config.yaml
n_head: 4
d_mlp: 704
norm: "rmsnorm"
norm_place: "pre"
norm_eps: 1e-05
rope_base: 1390.0
tie_embeddings: true
parallel_block: false
init: "orth"
init_out_by_depth: true
lr: 0.00195
beta2: 0.98
batch_tokens: [65536, 131072, 196608]
doc_mask: true
MLP neurons of a small language model. Each row is named by its layer, matrix (gate and up: input weights) and neuron, and shows model dimensions 32-223. Each number is 500 + 50 x the weight over its row's rms, rounded and kept within 0 to 999. Numbers have three digits each. A neuron's up and down rows have the sign that makes its largest values positive.
After each neuron's rows, "fires in" lists the words (lower case) most often at its 100 highest values on Wikipedia text that the model never trained on.

L2.gate181:442453588529508501475603595432465436453528582511521538466478509496494510576521517647463464484555479506489524602461537561573560420444505530537545506513459485581450549408482523421458575485531491569545544455484417488494528449658474509494528462444506471488456495540501543475469539482355413483556517437453531489448438473539586574470579387502528443538390501504593475551552480459589432512514534468555537547494499496498505504531499565458507404574463570462498451489497468531496487473479472571450543437527527572481384435593448517516493526571466411470508481529509562598475503496593486502
L2.up181:476505581507469501509476475470459427493547527495537537521453519467434545453523541550494561427474446567495557595526460497589532500512522460556563578472528417532505562484472509485614530405485412487488544472490498521459458515479430441480512492494510501549492446530447557568475557464510405599521468589534441456461453454601501412571603451460379507496456533460531506474559488530478346548428498559490526509485493519536528514491547482501602405572459409522455495494542409481509501404507541538482441551552494537518426503439450498490556557602508484456502489474461563453468505518458506512
fires in: "to"

L4.gate376:507533523532670502530493544540505374513527546469488506528449513520486472426557405435529407532514560496523501474496530525499456524457490501591492472470454484496559430452524429453487562464514518547457583508494439599567502530504472500549546474514483501492522504554499536427480533566524508529570504492566537513529461445475558507359453527542553540535636500499525471497455519656528540393458513565502444513395552511442496527482565554434483533504521521452471494544573434499446539543528512467545532498525489467534450530509545532548486532554460634469559472625480521507529475484548634445
L4.up376:581572596449555636559532479580496521494379530547565495415525477477583488514464548525494531509458574386556504417543451558483459533409519446579521526552444496558434547538546543573509493493470458483440554426543491440418451497583522487574433481574484556496561489549496515416548480475514464513524382417507555437529492395572477493518498463555475558517406390478495508451451562542497441443472562497560513531505423452548453489613440566557608514573491476476499488505549468508448493417433527533479490539572553563522467444432492481508442598519495554452420478551537527425519495516529517445
fires in: "which", "it", "this", "when"

L4.gate488:539536417509489410571586513566530480514624542536437528522588506387443489508503471512486500461582592440508580571487434566486529530508511448558506644426560486486523480406442509445483489443445511539502510424592521537537515442443534523479541493503542424543568445468615587504514535523386545459472563532565493521460464500508430405597503549402531447593518488501519530470452456551544466453501491517449436445402474500545518587555481526471558490598489533547529524520638430427466468493540499535492454527528523492587467540535517508574545438545511415570513480526495544522589518503466487535
L4.up488:538535457503520501511473462506402492532513507526550524458556428419506450480594521499476522503491528592555458531559531491488495469510476456467563592454503478590521465541508490558510483518503442537557510486474494494556420564612488518513474472558414510554515438484565440471496524573494463495530495567473420544510572475431448562441496541420518384521503525407474519552439525545557429571450464451385464491470519493523558473376588491460501408488458652529533483445474536524490551527556471509504491529509598545547548552448461467541482435505535481452493457510326528428471523569461442513
fires in: "us", "uk", "modern", "usa", "ukr", "non"

L2.gate227:447511470445510515513508495513365468519514602495554598497487449536351511551591544475529488494443499526479457566476484368503462560533573495531508462493406564392504522565474377519536441482577451497536562471424438528585461502555397557593399572529526541581539523586538571403358400523478536559442512444503517474518416489445533462483504456492511449488496464419558500530529477483480467452454493508452421519416448415526589497475490453495463498577591503522506529521380422447504494473545523514560495535500526570492461528524545528449530411484436477470590415472499517492463458463532531479
L2.up227:490515542557567491520507476462431480501519585447548545466441566529433560471546480444573388445472494534489495467462455475532498498553512531405503517527479525454471506587448505467438546530494513508525463494525420531497490469532438562539489467581530469526520565453433525538409495548461542556556567481502509390525470551472532544536423477473538507416435389468608475513465534463443410419522554558421460567467518438445574494503452509560372553472553458567560428492515483523478562452472598502548558544518469506488460559488526495475550522499451480474518428516442444477470412480577491563
fires in: "it", "itself", "bird"

L3.gate542:500544501522543504460573565502481399579488399572515534439467457439527577550477510528515426546546453613432580490500554608579532525483641510467540505496459503444497564445531497523593557556470505475432547488482433482543503538452456422544471486534494500551502395577512591479512391475460463530533472479440576498446522579456497479497591539522469532589459475507449508487466530529427480386461449528494474522455497467539381454481500357554490518597448482443486491478504450490532530606508492448584508486513500450562543509514496457550448496432428570509458418473571536496472526477681523461
L3.up542:474613534555511495470437520489511632420411488468419474489495461537444573472514480433552522556459477510444599454492488508437531485408546457529575572502471497489449473427505549542472514577467518526454405542452562455521596396396562454486458546515491463416523511489517478604570521537434547517543397551435500405502469574496500518512510547508396610472546560542575525439466412511404494494411482510487373498540545456541495545534507441500451489549488407454507452497419368482484520431445458513459553532425502469480507425457567477444449532520463484518455544476538471494483504456595458455
fires in: "on", "castle"

L2.gate301:510482521457467519525469519501487482478494599389566453569427520502461545474547622499457463502450543482493505473629433555449446473396517457436468493485433534497439467596488507420556559496545543502573531529499517564511502528514416476577477464519469515437473557525487460507541515533531529490570519590512530496533482504606550545406602441535485544529473491535488524562517496529436395483562412441495377415440533505386464615563444524579496528562482491502470440564521488407593481510476412538468476527585458519475544527476521524464438526479482422505540492558462621479524540520557495544
L2.up301:447395562517471548544539483498487498524524489510573511531471487477514462514624396401404556471473472507420508493580514508501451542593542611540452553433490522505415456465473477473604570486581490435608530539458552436462597558542461463604497464521437439451441525496530526500524533554502422478493448467567469521486515514447538455499604484635532516572569550477505518499506518593584496571482526465501519420539573538531510506586470453508506581460588567408421470552553498489463509415480537499521520454584535524349527552463531520484462580516500503484448478505433480509449406590504468518
fires in: "were", "was", "sales"

L2.gate459:536507476396435497526477529585431503410401475500576480466486426481539488586461543508496556536481459492609417654439530486533512517407620511537428477523525464556531407443552581587416504531488526519532573517455490446494544574487600499452546534534527475546421483571548572575548486438546525513436484470489499542484446537474441394541533534497475506486512482474489415412573437453523536536411523429495495502548490557480512469482409482430440576564485457416535539545425549366485577552453510511453494525455477539459377521506492470525423554533472402457469472500537448496468482535446430536
L2.up459:557542520503526550542499570483474545524535559497567517457511436499353497522621437460422523629433490492569545554535562503470568474550481438534413464408436487460594447535457469430382514497446464554487576456452551543376484472474505550506502490510467507487511492564473585559455481496525487512428503450495552589568470503564528553462561525487475466472538516517524446523532493485513499457371512520465481499367567440568526439414487497554430406513547453513482526471513468538432515525550490455465550445511564573474492551533460553570550529471552541512546477464559546572458575555430516499
fires in: "spain", "lake", "spring", "john", "brake", "charles"

L3.gate16:488521509471535494501528431454541458527452529579420532490525486506453610568550416425579470472482493536485503516474526546491491500458452560496564503545500538470593404509488362513554519493570479565520494468454506442423511561529549522516483511477508488520512540505511533497475429544500503608520456369554477478571488420494554469548534429524459582473470401466599490441545480422627485412388387449493488461431569623478519532474481445529497496522543495506539499537507542475585551458586557530484516524482491440472508445555551497524572448454512525420484448521545527503437407587457478556
L3.up16:421617456497569518517454624492551522492517404565426515580453492485518454509500518386515488484568577541523444521505441528536436535445446551581611557509533484547480402488601503498536514453480531565540517419504570485569438516531566542467578449536559459511507438488579532587548404424507450519493493484499543510435487477518582525497474500480443558326528457469492468566467511501398505525494580531513459522464538524449523461540499506512480504491509393525508533518611543534502492447497552502560467503553453489475477451484490463510429468443505489537501491619504496468518515639416488534
fires in: "first", "british", "united", "international", "world", "most"

L2.gate60:416477548447463401630488570409473502463470490544468521544491484564445481560512513575538485554505467458377558483464520407529550473551515395388446537520478588524448437510540356464438564506532473408550509566374482459454433503531479427508503454456574516449546460549599496452448428458512496462535463500480414497500479469531515530441493556442476535536440475495503537512480542476516532547519540531500466412489483556525432483458556561430530600589585471548409473593445477583457448505481436534518505461534450456608488471496530560480542501581458444467530513434509624472466429633460511447
L2.up60:448511502543455530500479578539515429463523478577618518486454500541433514498539529451529492482464458494464448467463413493520527522473501396420478549460491567507447518513509504469516584500484426475416472464502433498454451429485503519563494542455559456518453424558474478577422443545526419526515525461504432502470629622494482472478605479460473510452542486496559480479407458492414445428511461487492441483503473599399437467428568483440505527460543489465413546502482473560451584526452540420441510512578457551545516395518490556422525618497452478496477412514480528416457608440506543557
fires in: "to", "tower"

L3.gate536:551442523510490476510485457461521451463483538407517415368556571524467510490507523469554426462389478444457552449527502531514447465545426623464511563556442408496430486512517488461496499481489533649529513480423500480469503460468480563494479442554439511519553484571515537506515618457426531457456555480515555518412529440521543531456533491427556605456495626471554412371527545505456441449505554537511451526423578456454473496478369611493478416532591570459536494483543434520531457556586511465524477491524548534484475545558488480483576439529453493399432470544484550444623471487512517462
L3.up536:483528544474543547513461460530424497502540509517570502498587496438490452496524540485555459431470468535470532502523488456493446524446463513494540428536521563459460507428570434497555496461499531565519538502592470430554492535493441441465598465544457469466532443555512586529400553443429517491551432574570390495394545516475494479486502493499421517396573469560521498481512503544474500506517495492503454459423513516510514452460523538532612449410522522391516438392541466438503495424430465472541501555550473543493432384519545456590511394514506448519464555634551549462532543598555497510
fires in: "and"

L4.gate17:561530573525523490519480520427511502600427588555499545499497489372508461516509499454440462480531560454400509541479610557492564589479510468541437582610531468408498445483503422509522600464408572479524407445511481558481569429472431413485569541421552456498479478513453568529499482510529391565505505531486466445572531487515521478500526452536602585494498498452443549504490560526587459405460413501494481447483563531505500418541496464487501573493464530477538511540485519476454543466444454493524421495512466399502438508594563457542550473492496506498587480561496397434545547512562632497
L4.up17:540516539436495516507499451491533503546482532500517482477566525525530542459509437490513479516510495416548566513480511463478559524617487537498453526479353486560452417541447481556449560426528562531564545497436478501449535571548398485535538462462464470511561530425480489562479504495483399594609432499468476410441438481521543443547466512485445514467400544437481550470456436521476486514526466526514561415402496459448536476525391486474508552508563432527498439493580487493428470443533586529507483577580476547495505514470571528563476462490486549451486512547535567426412466558532409523
fires in: "was", "season", "one", "online", "remained", "bear"

L2.gate505:516461451360518459541558603559482375572397535489547516491572390412450434577516444479509435626392465477443521533475496520529459503487595487536524512512539556446486453516462480518494529414498511500550550577489483550510420496583524488469493518481469561438529479540444497416513562504547515489522520525440481469371558459493511487408487445488507537579590549471572433406509536491485538445502470492480483521463540451420524488436527562572534514521583428439541414486529505518484502480464458457558515473630496461523520471483512564485541434479488533490498597534526557475463462579588483542
L2.up505:490534481548520514507545570548488441488465442520593521508485561577527511467475580468493510457559578607497552515563469525572469525464460497608474603518495467453600514541555432528576541549587440531523485500562533447534429487539457473546470541520539445524487475513548533368434531558550504399475474526527504527438569588508554494464560539524467555592518543563599640509477534554429486524496406493425560478439497536461546500478460545409487503560414372574525550446588470489485446582500444554534538489481472509482400511476441495508537445534502493501442525459523547601505527496512467448
fires in: "and", "athletic", "azerbaijan", "athletics", "0"

L2.gate408:517449417471553548523377509512489409499437493460554449516511492577541506533541449503583450465459492464444456517480504453570478537515462519596414597534414499474482507493488469470417590432434492477512569500436434504543511525495517472447430479509510542490499491464506434495535508595600467572505428536577447539466605411520543471428393518539555492571576563449513386529499527484571467431428521453395551478410541453420491429491443489551457527486522490485495491480585477514489444519501493500578467474574494431525466522480523574517451432447587580394463526480419550486553446471532555532
L2.up408:520481520565556492507564528586594529457477423481456498523490481504538507464368526433421462484522534481465514447521412493501424462482489501560401519561501403540526497516554516531522521482429481485490485454405546517488418486554585458515510421591493596553563436432535538485464508503533456425487495572450600482438550499562553537482587536545408507577484516507519475525424504548445474525478627459621538494590499494460548422533521536552603541492488492563548457517507461483526448516533417419523448493524566456478544488353440459461489479499421557524468528480514544420521478517514455533
fires in: "and", "which", "who"

L2.gate393:504479497401502441428592518438480414464439454506492325528497453485407463444544497465572481462453456502540542511525519428463417490516422614543549604444538473496457490452463535427525591523448438562450486471528442447531507495462576506536512475449467505479511542490418469436582539534487474453461589500483523456448477572433525439431507418499515464582403525456531506557481494405576495441427477514477433517441545493426505482504539556522423542511542543460516534456511446493509455508573536446586457514547570466526519559470575567441432505533470527424569421508444561520481456536497541579
L2.up393:529541468429549477481467517555424479516465570495477486530535484512449434501504476526552497536481525482481468504532459484515481584461462437484534489512433562512465530474505473519555486498497530498468456521484475498554586467520456533481560548501409471507576460439439556571606509481539449537440459538528459492503514530553498479618463465574530478491501447410432457428449369533593464553545533493518399616553548549477532479536494548495499540445382578382451494553477404383561429535421499459660451501572571476456553478432526480470374499440463481501501498477350423513474471473557484544
fires in: "of", "a", "italy", "the", "consists", "coordinates"

L2.gate437:451597481533567524473546476564567418477406548546529479541522520545459538547591509457553484468491445517489520496532419528481459508419445380462528552543522535585500527570574463452441473465591480562496374472565507536492627419501518486521450505573542506515562483422512428498433463532513589486592563507540553490462418463517577526482401510486537512500464518437545471405486429555493549449439509524624398438548524506534547479480516491549555503430511548489574486493554425481560466507512473358552509560546444488480461592585515424494490499548447437485489502523493493494460450505585524535
L2.up437:506432504527499460570489454493500525501409570518497478509530511529448576532449542436526449402460524437454490509533467460555546530497515514447402464491485483502451536529504429522438514464519480608584468313498460465545570441562442477521548505513431422523448506537512460496513548572565540429518484468479534549488538472480481512453496457545618391429485628384485547555527491471493424472461492497496408519522538511533498432489555511557518459513592582543571536548533533374514530518533523446551540576559608415459511625538510496512486511488543548494537508465482454468498431590536641523
fires in: "members", "eastern", "african", "financial", "western", "market"

L3.gate294:473491548393478517530521578415484502552472421489423552398557513538493470514502545526667449477540487509428637522482524493509464513507547482468610461506395437578462539434540504490500532482530510517447552485361562540499511481503537438502518448532512423442534547519498547448511547514482433528498473488466542547531439464503565475423549502467460469458580472354439561519496600494438540458505593503546440526522497521456415471561519519435493430553482504499387474468504495485340467506469527520531487602453442511523472507479507565474479580416457514498480490463497541545526495487577547529
L3.up294:383401433451517494515484522464493423462450516610524527458580532535505370418433443490517512411437509510573530546578508476515539513515494417490478387501488546462506528449601566423562448620534467447468510487504577502493502484468520404469498518529549586538538517544489527481448459519548439431449532439499439498567544438420473497452577462460490458518476502458508473480478512542447388483505517458470480608535492428411547523440524500475522430495568474507487543508503562579478532525381537441484530516483478492520393472484503552489431483546511450529552435468366546594413462462596464468
fires in: "as"

L3.gate432:445595492513493458520494545488482456498524523535473466359498455532502504506521530482557565580467515518485603403485341507510566541463646586422407476526446484495470553523491499459496526451392427513514458543488478537610536393503539541493579521522564444497537522553489428415447521450443539534536469471478486527448465534499572482530527511376504547419510530467605475532548567529497460490506609451479459414496430577509457459550463480500470550586472546481529564437524451447482441562561483514505552398542473552496597558555447493540454480492497554449478499430435434613451497444517548534
L3.up432:412516469572490508452466545438497374445545432513484492498510543530436415510485502533536433570459456474417595562580525455512530535549617481484450506478553479593545529367515424452535461486534504427580534554432520483461467432485484530477515488453463480531516511470412542507453471517479513550447582597495424501504585553491427570503537570555538514468543456564476455512544554473408409563494446427454514589560467550485495474519470438494600510527475453592474534483560505493511512474448544505517499472458461545528463504497538515466565598562526548511512521493536521508485511500522582397
fires in: "to", "ferencváros"

L3.gate34:450481545400628549459501503517438524536461565510555505570561525421472506546544430503447507565437506543465506450508476532527444513426522481564442535533454516477492518517518445532464487532497524510468560544521504495471366486479471354480480554523426451546509455617518518496582557522517513469553492556505497504532494493479514494386574522532450462549477503547556486497481546490552469486475544497461451430455616493489561498415486516541568471410516483483489384432518510420525444485525379412512455425495539490437411502419475492507486452507483468492541562517504525480575441490499548524
L3.up34:565503501528563496518444474476444413418564471520455383523536579539526398565492420454561511465503471497534409505518506547524514494496405467508477587637446504607359517474483504480491544466470515425510468526449495566473442526475493517516494550505538455467541432413493524508492540480513540500567443529533509504460520377457576540517464474545406517548480448504555522461498502483567401508498460514517546508437554461402435418485470562519468538462503467515435496516597512424508479520456600433483446543563494445465369449492536505520570449567533496458493439453575625516514519509496516512
fires in: "and", "the", "while", "or"

L3.gate410:404532429431558451539542516484454478468468545498499521442581390529450415481493409567474614450470485473473467486488498474467575581478512523460389492474499384521560492501385361436517537451404506437531490418465456423593501513541513509551582523534466462548501552600540390511531479409572472554481557500532407543587473433448419558461602518431566508519538571485591480398524492461537542512511479392505501536493393561504523475460528496527475478540464518509407526479491553527565463485411490534474418498563545516530460575518463496453493467412533469436575489522526473458501415542479452543
L3.up410:527483523554652447484506484517504479470508451558509558522525449451620560578550480477489534493465539549525487527433605464484542574516565411487522495488422502491540485517489508577489520469394513484463502481588448552555596510543570447631538510567381422516510545578525444498487412517568504532510526432558492536519571397467464499487507509494467412526506461475508471504497522456567547507546459607528568508473483444476494425449591437541520557575521606481416523510512536497554470583475431533519445466463431514415506514494570468448435471484502462529417445504449499501426501427470519462
fires in: "2001", "2000", "2002", "2006", "2005", "2003"

L2.gate298:514427448473541493548483556515489423415409452537490494564560448551439460531478510513605533433448558546556597506496487424550501493648577470523429465555543419468540551445524542537566595635437498518444486470497552492497540443537507463544423510452532464539517498462570455468599462479617568504454536463566555512451485449540468506504441502466517501540453403548542405476480557534484493501512520463403482551523542437488517546535500487525506464503473539516506523479583459470518463448512428475500430580529517450550483489500527595500468494502540474444427412474460535552383416524467549491
L2.up298:485611504458507471584453482421483489470432596471422525566505464530484511538422580499501513478492481496461578462680426533633562478461533519503478486545541464446496523377532428461526480476467479514540542436482524478427423448455482462515523456510502587414484480479516557551507581441494596436506445465502442521487496496570526495538523526488488482468471580530540514482549483451448495533536547455426509513465522520443512547633414533495612392531555471480552427516503473470524467435560511560543455517404480481510573495539515588453507510459457485457495490428551418461544426584529492552
fires in: "to", "according", "responsible", "as", "religious"

L4.gate477:514523500434464366457545573546516466622407563379524487552500474530550513508491509509574499487524484488480479524422505447473522444466505477429489439602498387394557464399445456475493530513501447482541511583521514511551472527528482521551481507434399563436485464503518425512514531548484520480422473499459427440536443508517556574550433422484530517540485562536459560524544480586530514494502551392468486379458461514601465516486544485526478503586547525442429525456471453469404515449489516559491521481527631483532549520566501528659583546482508484436465509532530527533464428484480465463
L4.up477:566449492431444530467465482438454521481486498492434417573546420508510474490469570492495473527588515500483510558525557490569410483480466519476488389559477525500490417473542458531534416464551498472582436578517431506413577522476468408429591497568496483500488501397540554493414555577461536449547507526453477579477467593613475543556584490555483551495517468569421568466453442518396488500529482440487495415565501550566480545546480523534590475431485462562489552467582457435460506370492544518491515512458537468431513607537490434510444501532480537501434597535558475521506531472369459423
fires in: "war", "battle", "fire", "law", "lawrence", "battles"

L3.gate431:486461484508449591406526593506463476508479509525550506463461476559571508493562507512587567401535496556517528514513389498563510598369545515425447552448496528537469588582454477486496533515510465451508521498519499520517455533494518459558461627500486526409549582530466480487478488488541543499566589575493453468563565473531433518451519532518463470510546566541477584407498585482451464534501474425414484504526464477431454392479493567520436552508475467450545553556459465522450534536446493577479539349595537520575440495484520473534503497607529535556484493463586498435474532479543492550
L3.up431:567524407487469505478447418463633512425471490478590518513492488477482524478514565475456528432582465429476492508494482517548561485482532469491482400526427535478570496503542454521531441481535581454514465478518503540463389433412483555455531508575559494524515431486560564496454540474462469402468495440522561511490525451478469565527494500494503530513458586546502460503605516546523493561493392521476372486437481459438519449396483558470439397499575517438570444472507538431426569442523505601530447512551519577515507540524516547514517471496534449533464468510527482419463430527574539457
fires in: "committee", "expression", "economic", "income", "tennessee", "europe"

L2.gate175:531487489557491510446444478593537419458491537542500463539480496572518525522463418361507623438504536552564474539577524510473494492425585617498446559517512545429528539528509467482515534424452547510415529503508473463541472424506473386434412549526462503569451510453408482488616464535586523538531488501541476540580454459549504556450507490551526497520711544415581484564546511518469458470424432415420514490521503493388503591472468442437603441512601436467495555521482522465427442483407489531468530429545481416510481543495545473421453583466487506476525473506548502526458479471524530487
L2.up175:488465537450527471523436535541416574456381579456530495462525500507553511467419486552475411521484514481481445473476487474468555472540497534457408553488460487446528486393563474505422470527460437586477537460581413357468482474604488455496443469522497464570544478504442518521431450566508585512535549456536602457481464524462495574522449572518500609566443471486462554558439504378477402427515517554504492495486597479457453497550515526455457528547513541512478506515506564489533558488561519605461519550510561472573600628468418484556515558486466545552545454413426497498541443474597510523
fires in: "has", "was", "had"

L2.gate544:562453541508542552612485498452491491525489535549484507494417557522537558433487485493552509558496535655462471495545444568570537480487408447455514516500488552515397526494469472512485464577530528561498477421511574511577529501480494466591454476535490473504496483468472533559503579526483455485549567502539593481491555513611598473502497417461469446451604510554484483373561505468548465470517597538525412494551446544459517479439567422532562479406513578484472573483522517426479490471525529456467439557587526415430547463510505485511499432434434413475618446516423402460391429538562526508
L2.up544:519458465455540530509493546489412486444512504512505453519607441461550544444527518517458505569486533611574504499477485499571612438480480459488538481481483614401455477445491519506520490601456462447441479543513549447594469483512518508548495488572547543444514441533566396496514558438578479540457513466544569477452428608550431522576442454464544542533557552544461512429537552513634519522546567493495466518450528395463458512577510512513563515584492531509487413507616539528552449540532505602494482538455491501443560478487587527535457445518533387477410458432498422577571518471471457601
fires in: "a"

L3.gate262:476519513603558476476469591450511502506434548491488525471573508474540544506505515486524483406494525512551477517510529517534468587463565420541523506642458445517531620521442457407477572564523500492452528550474477523538514586511553506543540499529497531440497496570582452509496533500562528533552495523500466508605425571508459433524451419586568474535583483472478548519561464471513487400535539484523430465456485408454471418444603445558526410512535500484491519564481526411522472453597547528421466435490499477519525490440543453607471408479473538472523453506558547604471518473525533413
L3.up262:527592490531598423492561564553593481458492473582398465502538514570507500463568471537515535464540461529483450466465523458470502513487445476609465517560471462469490581411487502580574507442526463544526549505462519412528520413515547449481541493549468464447582527581527567477428552462557544484571497579484486445486455487470529445614481521472534510471526527497566436542578485522475467466525541518511488518495562593503456482555542495495542461566443530460420558453598526448522567509523473494592552415463465539581512524507466488450468525390467463445499422455470444474414573464417536480
fires in: "that", "what", "if", "hammer"

L4.gate463:500535405468556583545505525473614526482520418471457524395525554433565556492393559514521465535513526523475571514464478554551479499442545484533475491529455540542444572507464474411529510510519488493503475512536494446504618559431491395427581511524549427495495434464508576590450539527438454584492515467425563417486496508495547497528486453576530568547454498506577546493504546560443479459425474534559430503535467455543461519504529549476414458551474543391521522539497376431436472556478541438587492580537398417524496548445492471483466516509428465420411489623414427501497469487522523426
L4.up463:472506561508621565526551588445497501398565503543583516558491500489475418536516545505413541512499547409536498470567427468588525459529513508440580536466503498580541556510517470550499480500489510494579499543491533442385507459477446568440473507563526408449510463461497422589405512576583500574570461505495497471461520541540558492516635479537458481558471452401545347483499391487470426451506577529455433536571519492514545462507407452544511465561532428536584487513560488494431461426554508550504468524577450519485512590452454550433460490567481530455502436491495502410499468531464533470
fires in: "on", "once", "one", "however"

L3.gate370:511507485592544422492418454504421550484430496514466420553529443567472435507507469509510533490484558463472543554505462501515442490474514434526472599517465475474522375495525490448502498431476460467400607519416493474481489537508499491452562469452483550445478569491465446457501586524464521532488520449460585541513520436382495470475441453508380460500517534404550481572591483541509499448422433408479443495468524394432500505402542456549480512559604404492441525516543480587462411518482441463542528447536555456545417479517569528502470397518561537490580495559509608514479478468491473511
L3.up370:462520464491478423561589546450514500406537562552567530496470581493477493479443613447633499511505508482565559392527442520477528428501461477436501532439518503375478503492543439474503497542417478542458427465426495419490438437453471534500520432430567505462504526503457524348416483453540530498532521483493481507448529456573507553392462465612453547519449431529608541469471516436564439547516449578559468543507527553431571479408549586517565481456532528615512480554477504482547418475560528547520465488483439578522540526537463532442450450497460461554515451543509542523522483463521468565
fires in: "and", "composer"

L2.gate612:515461453493566452480485498512549416505439568511518500416470524500471634511579503429476517401512541487574483491402484479527554502476538422554487481450440526399520484555492508530480564486518508489504493449506435577489524547561473537558425583551560511599482498527537484537437459480421474528518502497510540477455433499498526587568511409508488641507540510425526537530524512568507554429456404538563535489403555493540470566521467512562398550523501557532610516494544446506434456573477473560598553545523614482406562584479464442540494478495453533460573485538508472547552377433518558541
L2.up612:555460467541515484502481503543504411579427553564542448512500522482532528453449472457590485564468491524473433519406469511451547558546452514562540483512506447531453484542539481546468541611493586505467547527455462502408421501502479441484523500535478506463551457531567548392519499465527346544488527452514463521431516520433545508565512488551342476534461570482593425447519495555357446525553507494584510581483560524455463447454497425608456536448583503472489466492479532509464526530373461538610561541536504496431602498503413452468464517515514575417452483599518473554564479476532555507
fires in: "it", "itself"

L4.gate450:487488442493440479498543565424529515562398488534439468531462413511516523498495398530444468434543435409513513526491448458491483484487506540625528497522448497546517552457448489557468614475486483493609450541583483450452452501537600619583417530492560475455457440456456524535452390577533528521511536471559489451555546538473511592483435523584432453517389505522476508460560480453476541447438415440543509529511469508456499496671531418439507479487540434525536562500527470492510402538451557453524450511471561451480533490531508507591394478479578526483527469551506510544597406605498486576
L4.up450:394464479532467527538479493457480512488517530464593441455487426485510533508531491557491461456537507554530447522516544630518586575491515436561556534474473512525465554494479512499469488430496437454552516483509551524431450503589489470465550467593536493461497402531513448487525485483449471487428479530518453506534491518495352539509523483525543558561548562355507497500403474536616389443507502442537503493408518451526448433448481503523516589523541457467494581476437545539597469551500531422486470474549551483374568446513506536523486377527499562382436517484470556407470451552485457512
fires in: "united", "international", "contract"

L4.gate228:503508572474536454444488523452451531446474483468462487478537526553441475480502476514500421461466488552547499543446486525536508436488579534542467509465456473520518476365626594394549521576455495555392540464458516466535550546422515435507510413587462509397540442459413511431423399421531538545463485499402495432435459582474553525511443473475536532442486425534518502619535528569510445466421531451504425486455512496421530537517500480524595507505511538469537448492601437597400499489469512522510548543568534558494471547587519554418466547522417597381540439548468494465430516521520484481
L4.up228:470486527500587430463448443457478553507502572516547415515521537547453518544461488478498408513509588633549572449503541496496516423447537545525555544491468527516515469449493524451572550476520588523516447540517498464495422497533473448471516458475469480505479452570477463462508445518511481373473516525497570514533408453519383508515475425632460582481424506544474522432523517517478461624494480563528417600422572498421539499430538501598371435483392451428458479442491479463537505555555464554488483564475450530421494542494473451545582515482536562449466524566569551575520528510586531581
fires in: "made", "as", "making", "being", "taking"

L2.gate111:451456526459458563506471465516478481550412503401499527504546451549462500576508533512548526563544464406408490513456491556590476449505464444512447557505446599541527559529536653554436494464487507446545474523599467453503478450334495461487584569407445478455405563486533462497516411509498567467408401527568513528544459501505539465452502409554515543502655423527650536517548561517485482596438504484509501485474553505457481513546483498442488436523501433520570428546505452425515473440410569523532529520460481407553441558555553558459502506531527436490570460545468471528430459577464493544
L2.up111:519563520491467533474484515597458545558427461518544519561547398550469572540641522528427517455550404428406420445422450571486546468549482502494372575584475548548475542441533640487521492480482505594516510515523417506422488528431565506444482524497464436423482562463513509480427494546506551551573434505494485400501448513483427518534506443463565473457436479536589469459482470506495531553425475508444423493480548434427545522595610469533504522594524473511503537587589502486413511494462517510500514514470563505560495433526561524525486607474459457498516524470435469459495475494473611496
fires in: "had", "has", "terminus", "literature", "having", "nature"

L4.gate522:560460401525573561549472446427506410480414423428516490450458463586545535513515456427466531478469606441399550520465485487512388468533495507465461544471432522536429504441460474504465486515475472527491509437437539492487520557530523483469496614447416451473524465537456454551475588577538489463498534545499551537479566456476641487582412504424575494504600426459597449524494553504530550514464480473386527533525552467380498558538477543582513508485508467410452562487529519440484471493448493516507514481569516448504389540486525552566584546435507574482451460586469555504491432488502471536
L4.up522:542438554523583540507477473449554513458472512514467484484532415565475475531570569462494566598502492518499512523586541533517404488493495532466491502556486476531452492414516397531529535446440455556505589572474488466473529548521530497522586581553419496460482557509459537493466484591550497579526529464595606488511470470453528511483431476464472461507612473423520452516469482579458457500578525368473525515485585563484528430562408610548517405466493497426413504478542506425506518466376584465506490470565372511574470521423455526569501500406502490467466489595546510501570531555436509500
fires in: "who", "whose", "which", "whole", "company"